Weights of a small GPT-style language model, trained from scratch on English Wikipedia: width 576, a variant of Adam for these matrices.
MLP neurons of a small language model. Each row is named by its layer, matrix (up: input weights) and neuron, and shows model dimensions 240-431. Each number is 128 + 32 x the weight over its row's rms, rounded and kept within 0 to 255. Numbers have three digits each.
Before each neuron's rows, "fires in" lists the words (lower case) most often at its 100 highest values on Wikipedia text that the model never trained on. A number after a token or word is its count.

fires in: "part" 28, "rest" 8, "arbeiderpartiet" 6, "senterpartiet" 6, "remainder" 4, "majority" 4
L2.up1118:122159140123132174080134117167155090139082072135117111065082115150146122103124142109126143113177166253141129099146101071163128099106125097174136115170190075120195176111154165108159161125107092085135119075094155075142086158132137148105146101128170115158090090156163123124121148171159130178123157171163120087088134121111128132125090153218202094167176123142151113182042130188142155110155156088108133083219121174052106217092151126170148106133073121157107124146090134121106129127158105141066141112160125169178093118112141137083093074118140171145131100117088107097148112162058164178

fires in: "his" 29, "their" 23, "her" 17, "him" 10, "its" 7, "human" 5
L2.up484:090135147109162136097122115154187170112092132137182113136092135078142144167111115042153099227128106150094153099121063162119120124109124082086094087126146133168132201169084100196164197094116158140127099134134137106075099124127087126160117125135138155107133139163167068155170108140108144121111118108143144181136149075082157114093133123122164166086182105143140120135096180135157213218108119127168145167117130102151164115115126140188179152137148151127090092100073133147144103130100170140122158144099144126133122134073152141098146084143132101209107091132115112111153168161086158125

fires in: "new" 76, "the" 4
L2.up576:123117140167157133147084099162135082132109186093150112139114109117088112201162178091095114167119065153117081043131118118136137182106073130078084147131140103146134101119128098144165161113149054128119203180097128111150171123185081134111119088067131133147103140132160120068108150144132148204122115141127121128109103162109113152134123065197123114109172130167127140162104102146152084191117132146125099178210163061145165115111120090138144150123213175159134089122137096144098133116127178133129148116172135078103126086089156108113119138163141127116119075116180119167127159106134116112

fires in: "into" 21, "up" 16, "through" 9, "down" 7, "to" 6
L2.up106:139086205150148128086137107174116128099122144100111059129128098122135087140180160183102193165151142184088137108119091112155154066095170113083132102128102121130193176132118163137136179087132157141127128146179139123129206131142030122130173149109137144135137137195104140097141165132144140169099162120112149169059144135131194074129121106123137155146154178118146165142137119059139092094130147115117115141108174129095103125112115116128144106090118119083110124071070120112169157121083124159154155150180177145173075156123110128098114072104169140125155080156076132120137174136118080188

fires in: "into" 49, "the" 28
L2.up2143:148184130119096141181205137162130123143073141089142098112116124118171064178112162153153171168105082159080165082102116138155126144102123154166119145176189102210140107095095128195182149139059167158102160127110108120115146128116100096140135112164152150145108137177100140169130084095129107168141078101141125143112127124163134164120066093162147131093120131135097137149104109141144120142199175109101141139129187164094163195115107141173148087170149138091224126185091106153154124129106138093083099147158125145143170116141048148136138127092129134142116107145101130170114174150150129127

fires in: "the" 37, "new" 12, "little" 5, "good" 4, "long" 4
L2.up1413:210089155135132164151056120124133120152128139111109075057132111125112124161118208156100093144134166206147177072173114167163118106118099105079162169157162137151136121141080170163129165156060081140085149160107087096126111166109123072131128108102139160079149105099116126058142137102043068120202145073093133114123121107099123135121089119169145122092125092173090118112126189155108090172126079125172154061174170175101176156120057164160162101128093120175128128132124140125172153190095125079117156112118099146120092147128094056180115086156163196078102145087139154182141078157137198118

fires in: "born" 20, "died" 16, "finished" 10, "served" 7, "finishing" 5, "spent" 5
L2.up682:208158117126127132087160202098121148118055126103162164125124121086155124153184166136167125116132125131096132129128119104111074112098176112136099078191144202180110094154186112108103161143127146166181091070116115111143058150154138109136097166165146094105083131113120113075143161225112133032093151122122096162157195089078111111177083107142095125095134136157150111127076090101123165178158147131096144165199119167115087121114155120179122190072106103181140135133172142129164165111131162089143146080094185114120132142130119104092097041070148174160157101119151119165168128112083170162

fires in: "made" 20, "named" 13, "top" 7, "in" 7, "make" 6, "no" 6
L2.up432:200124134143115128163155150086065158104150119182080126153126139133168149130098151163127160114143138135151125166126120150147150112051139123134118155208126083088102139143168097135117117096115160123155165138142100105092090167191083152201157211149134103122078126152133145159130136122130135119126109063100153155142145119171170125130056125190107098146074079134067146122145127060134135179155118121165183138151103137125135136105085093173144098112152160091146147219107114178138102128173118103118136134149161116154135095200091100069106075112120091166151149125072106174176082134135130170

fires in: "and" 96
L2.up524:181147153122155140096102084191153187132072141097119123121137061137159156143132178143164156215159139180047135139131164097124144189107133122118115145116098133113180137146105132115116198132150115175133071092119141123088151092132076074056139146128139123092149181180138127086155129092074161133139102149164188193147132139115205080089087097114124122117159143184087130175101126117097082162132125077214116160143113108156123114115075141211081128088155150110090141093099134109234153143090109065070161130135141131202111161136141060091170072165146079145092113089080134122165130172147120071

fires in: "to" 36, "via" 13, "and" 7, "through" 6, "portland" 6, "liverpool" 4
L2.up650:142180165164126160157123093077115119139068103064127120087106129107174121151159163142142084147137170175157200195094095102124078050100114154162132145124126154097210130118155169120106182104150135113139148090086104150149167163121120142177098128150152135141141080145145138091140151128113091105140099132133114145126159148152159055117140153174186181118139151094151093141091105090189107109124161102115121106205155112189152142100118131138101128157035123117157072083094168151160157126149126172132111107102098100127101151064114118116129041109135123166070102176078108162108135130084112104

fires in: "made" 29, "makes" 9, "make" 6, "led" 5, "allows" 4
L2.up444:101106189132159158111084111097105128160108082131139070126105142127160155182105099101143105156118110178120095140142135109142157150117130135160123146113160140124107150154117062130078132145129107143130148086094145146152134167102127148131183183146128130127144074121203149140191203164119123178117161134166159104156153129161125185141108097134143133082150099161162156123124142171155103189158107094119086098154167112112101175102126155136146116169097060078131061103030130136144157078135153200145115103084120208108069129146086117098095110129163067158113127108118089174115133098122106144

fires in: "died" 19, "born" 15, "population" 15, "death" 8, "children" 6, "released" 5
L2.up1433:145118058124120144095111134114147154143103152114152135099153098122141153132158136090172141123136087204108117096105114077129079083116101110124106194160161195194099155124132162113172144116107176173192126111119163080121148134145147157155072184104116176167146107087204088101123082143088093138092163096120153107180080099067070145069148123119174125070118098203121139146065086149145124109148132141097162092157133100150234103105147151139132108107154128110083085132153186165130165116110149128084145135046161138107047087184153172130144061101135126190098124130109081125112171102155160144

fires in: "states" 34, "s" 20, "us" 14, "kingdom" 5
L2.up1908:076148139111194104049109082158141160052136157109151138147072088116145148160113160092143112125163173147142164079165161163157184090106106112145101089123161145171140137156113093138151177118086153150102128137110086161140164139116125104170129128164116126167075140111147118131147101115160112155148144141144098126089071104187150178147135103098145160029125110111133139152107161143152073146131143175178144163167192056110188123109108131128120127097101075074131148127131130180148181108145126152102092112125119122121104186092134132098099125127197165142078098178127087072114098133037124090

fires in: "their" 31, "my" 20, "his" 14, "your" 7, "her" 7, "our" 5
L2.up1068:199055111153185111147101100111113099080118133133121150144096115149117120126172153169111103157133151119081163098103084118159143147142102078086088154114063140098183141166142149146125146090024095117129131134092165105162128155109071127094106124109058137077144085115168119156180120166077144185133076145170105104164101140117124109186115144132156145085120136113081096083065155091162131114099154089164202185156113136180180124110173163186157186149182107092128114160113183119130116121136193110106199106147107170156099131056172116047167111062089118139109096149128132097181161136088131154

fires in: "to" 68, "from" 16, "into" 6
L2.up1674:110109121148150084135137149111124191118138167062146116129118156092095105156103124111134121210136105155100166124124112146108166081111134157130121170123166123161176153150099138195172210077090174167098102138145135109111148086106079127109149153146136174183155125099116133106162230134105125101087091095090169177138172134096167118106039094165104140100149161098176093148064166088100089104112143078145154153122107088148138144111103126135141144088082104098183112119072149088117137127083181125088139161119137116113058130121101100123137026111180182113103117154059082185149201115160118181

fires in: "but" 52, "little" 6, "however" 6, "only" 4
L2.up1860:087071135087160146120127118110074145140117137140149110122118173120081090139145140152156166108139134147143153106123085085154117101160101162097131197142115112112167155145081161148163128140134070099097110148120097148171139137096107125133150106136131116140156123169155088134128087123127139115095126072134128141112138047099168111058158169189125134047071142120101085142135135068084109122144105150130157161139150133051156169116086125126170146139150165097105098120101193135119131182221110141135149159140092156112082118126074134100126085164135135188126172125099043127151177108120105101

fires in: "s" 48, "000" 10, "500" 5
L2.up2195:222089093142101146098112121090152177082126100147120140151070133115164157141139046126087142102097093141100095121141169198113100116097113130092142072083129172169160149144135155120115080052128141134153123132097117114157124159127117145109143120114070149151185068118085120122138091161130098113159086128074112169118158121157133118125127126098149130120132155059159115104100120130137091148092174092078160173200151112060175173105153090126137138085123154143148196069098177099128163141176128172143146111130130110149157210052182120147076141161172083167160151138121065105149108143061152107

fires in: "the" 46, "mary" 6, "country" 6
L2.up912:153083048141098145109130077077086113137143093087119139148125106113131119171125143089173102142108141187136053084120109211158150097113106129081185173136112083124156124175143130109151132152111088125153145113144132088124176163149075100183109153182146148124148089125177082155120144176121178178071125100126098089070169171125142160114096148179175116086102062118117153143092176117135136160192137116122141139208142108081137096110092101097143079135116080136080166098160150122152149141150157067157152134133090114093101153117139208080120107151119121112131164095127085098103070136125175127

fires in: "but" 47, "however" 11, "name" 8
L2.up1987:117054088108129160122141122114134092107072168139107135098153101093141062151120161120100158165131148135105140129188128165129137075118138189135140173190193080089140132109117156125064164152076098119108151079125120176162169130055150133150096112148162103131137131136160099166111116144128142128085097108130100156112152135189097154092154126164120109116193117061107130183121114124127104157153142153131213156159149079110059181118122114167080156123083137154123105107082121115101143165112191072103155161084094147173110164106136100187148100163133115139177125099102055091139149157125110130

fires in: "a" 31, "first" 16, "from" 7, "york" 6, "for" 4
L2.up1300:232142079175078153084187074224112123161159108153053099153109144086176138127120101178161107114128157170107125138107155121206136129125085139142150139118086196132108139151107148130157149095112159123084095122141155154077163156132127158126157067144147131171123114072115107155140112094158147112114133162122120110197130135143119163116150081142143166102139133132147115100100112139123103124156193125147157173162098132089170105097192111153131102120160124130173175085132196149152170148174091100135148225168140195125126124088060133150130150188142125136135188135137134137117094091114126111

fires in: "out" 14, "home" 12, "outside" 12, "there" 9, "from" 5, "school" 5
L2.up1435:137121122089169148142093087176089154119142138081164084170125119139127072166142120197162115177129129184148094151134115156167108126098125127099171120136083157137138185150110190172158210123114153190070101119147146113133128106174089160097109188089050108115163139141096129115114188131074166109117152058123140158099160158097148095159129087111137127076078142101120162131114131091122083144112111083174138157167122077169114087109120125160139159174138129098119142061067164160120135121114163125151122163094108119197166121049105160101086088198156110203137093148068101150142183115102120208

fires in: "than" 28, "car" 10, "there" 6, "found" 4, "into" 4, "0" 4
L2.up715:167060132155160142165106127129152109112123199050174101126141123100144113126190183160120123154168172159095070061155093151168164121069162153103099105175128118164148127093109187177151134151151148143110133116077159101146110097137057123064155129148117134122113148133128095129127134123119145152097168130117143153104184179067151183169115097134163111115188116111082151122156114121114111120152122132113166174207132102121110148115129123163116130141154120101124184068100111078085151078092166118101170135180151096125099127093166115162125073162120131182138103097122112124132142116145118170

fires in: "2024" 23, "royal" 15, "2022" 7, "s" 6, "2025" 5
L2.up908:202238092164118155125134116120150123173141097070097167116154186158167094176106152168164086123107142103117132107157127133137161100099110118134102056136071164137148167127147158124165139199153197123071138172133153165111193116101099101125148047139104095162181072091134147134088147175162084153153083143101140127145096161119119137159091105138089125072145138144125121184075117145139142126162174147144159180155157104088191149101107099120134139093106110181133119130139101112105164150169151119158100133147074130159087133100146166085129046138131144106084173139144096127195123113070143146

fires in: "in" 32, "fire" 7, "during" 7, "air" 6, "s" 5, "russian" 5
L2.up1398:118168099151127164139069185097197150115133195161181148120122108128169126111132155092180084183105095125111139114111140131193104137151153105144100097120127207162162147118125075179136187110148184187115113105107110133162094132074149133084130139158118137089098141153162165122162193109092113020124122123130151186175172121077144103155137107136143148076162105141199138148052123197131125106104126155128135135121148131183127084104084140196104151102126096144153136126114144132189150114116116106143157105158156139127148126125142115129112093141118168055136114217120079192235052120145147142

fires in: "new" 72, "wodeyar" 4
L2.up1360:160120159139129131121110141117084152111051135053135097149114094099088140249169155133128122168126089184124096104170091134125113101117123117096115089132159124143100166121137098193134159137134109148117146129067103159126176123123146111107143079161129134096175118125170143101126128124085108158127147167105148096120117085099111123121161161159124219085112179148135153130126082160121039073154131131165089112163110136077169058108099178132079079132113144132131150099186112150183127113112165167082176144115137171080161109139122154134107084182102119167140135159098071145140123198166108153

fires in: "of" 40, "it" 10, "to" 9, "on" 6
L2.up88:140082127113081069082135125150136189143149094040123093111127074137181062110159145122119144205112047134138135155085144146186123135116136204110147133136171120088119159108172128145118139141119125100136115148099110134101153065142118069111130111099174149127134173142124084141146090120183099171055094056152102092101083103213151081132130116117153175166141155078043150100052148149141160149140145144153140060193138142102081170100169114152081076153175138128130138148134163136113114097174168106105120157171144142135111149144112131096156127095117123111126159124118126148180186151116102117

fires in: "no" 32, "vol" 7, "1" 6, "arbeiderpartiet" 6, "senterpartiet" 6, "part" 4
L2.up167:116106121071119161112177130081095153069129065164193126092058105126112162134118195142084161160162136128112190168122110155127125148113135086115100145168174162123156130063121092153122148137154146133098139114116089129084093108105101182147142133191155141063153184103145040082117150081156134097137127147098169132118111128169184099112118158145149153070068079144170132156045127180138064131130171090179147111207115181070149180110057129135116126121141104101132099135076158138131119174104130105112133113112114187145125135182113177153151139187162147130161073108103075128129160137124126164

fires in: "in" 45, "described" 16, "saw" 5
L2.up79:211105129179113135151178174100152151171126156143128158126108113116058137137188119128135114124125199144083106108112146139170124104102181094140121093199118140186103126102168169151180086067139145188128117123141156162112100083115142143159117128164060157158150134179159114106185112106086135115103176082187156141149156127068104154108090130123125105088092102136084108128127138122098114156119156153084119170176092135112130108100103155183179155134154102165123140088072158174173086130157143106115139130133148173159135096091126162095091044068133175180152086144113111093249124129146111165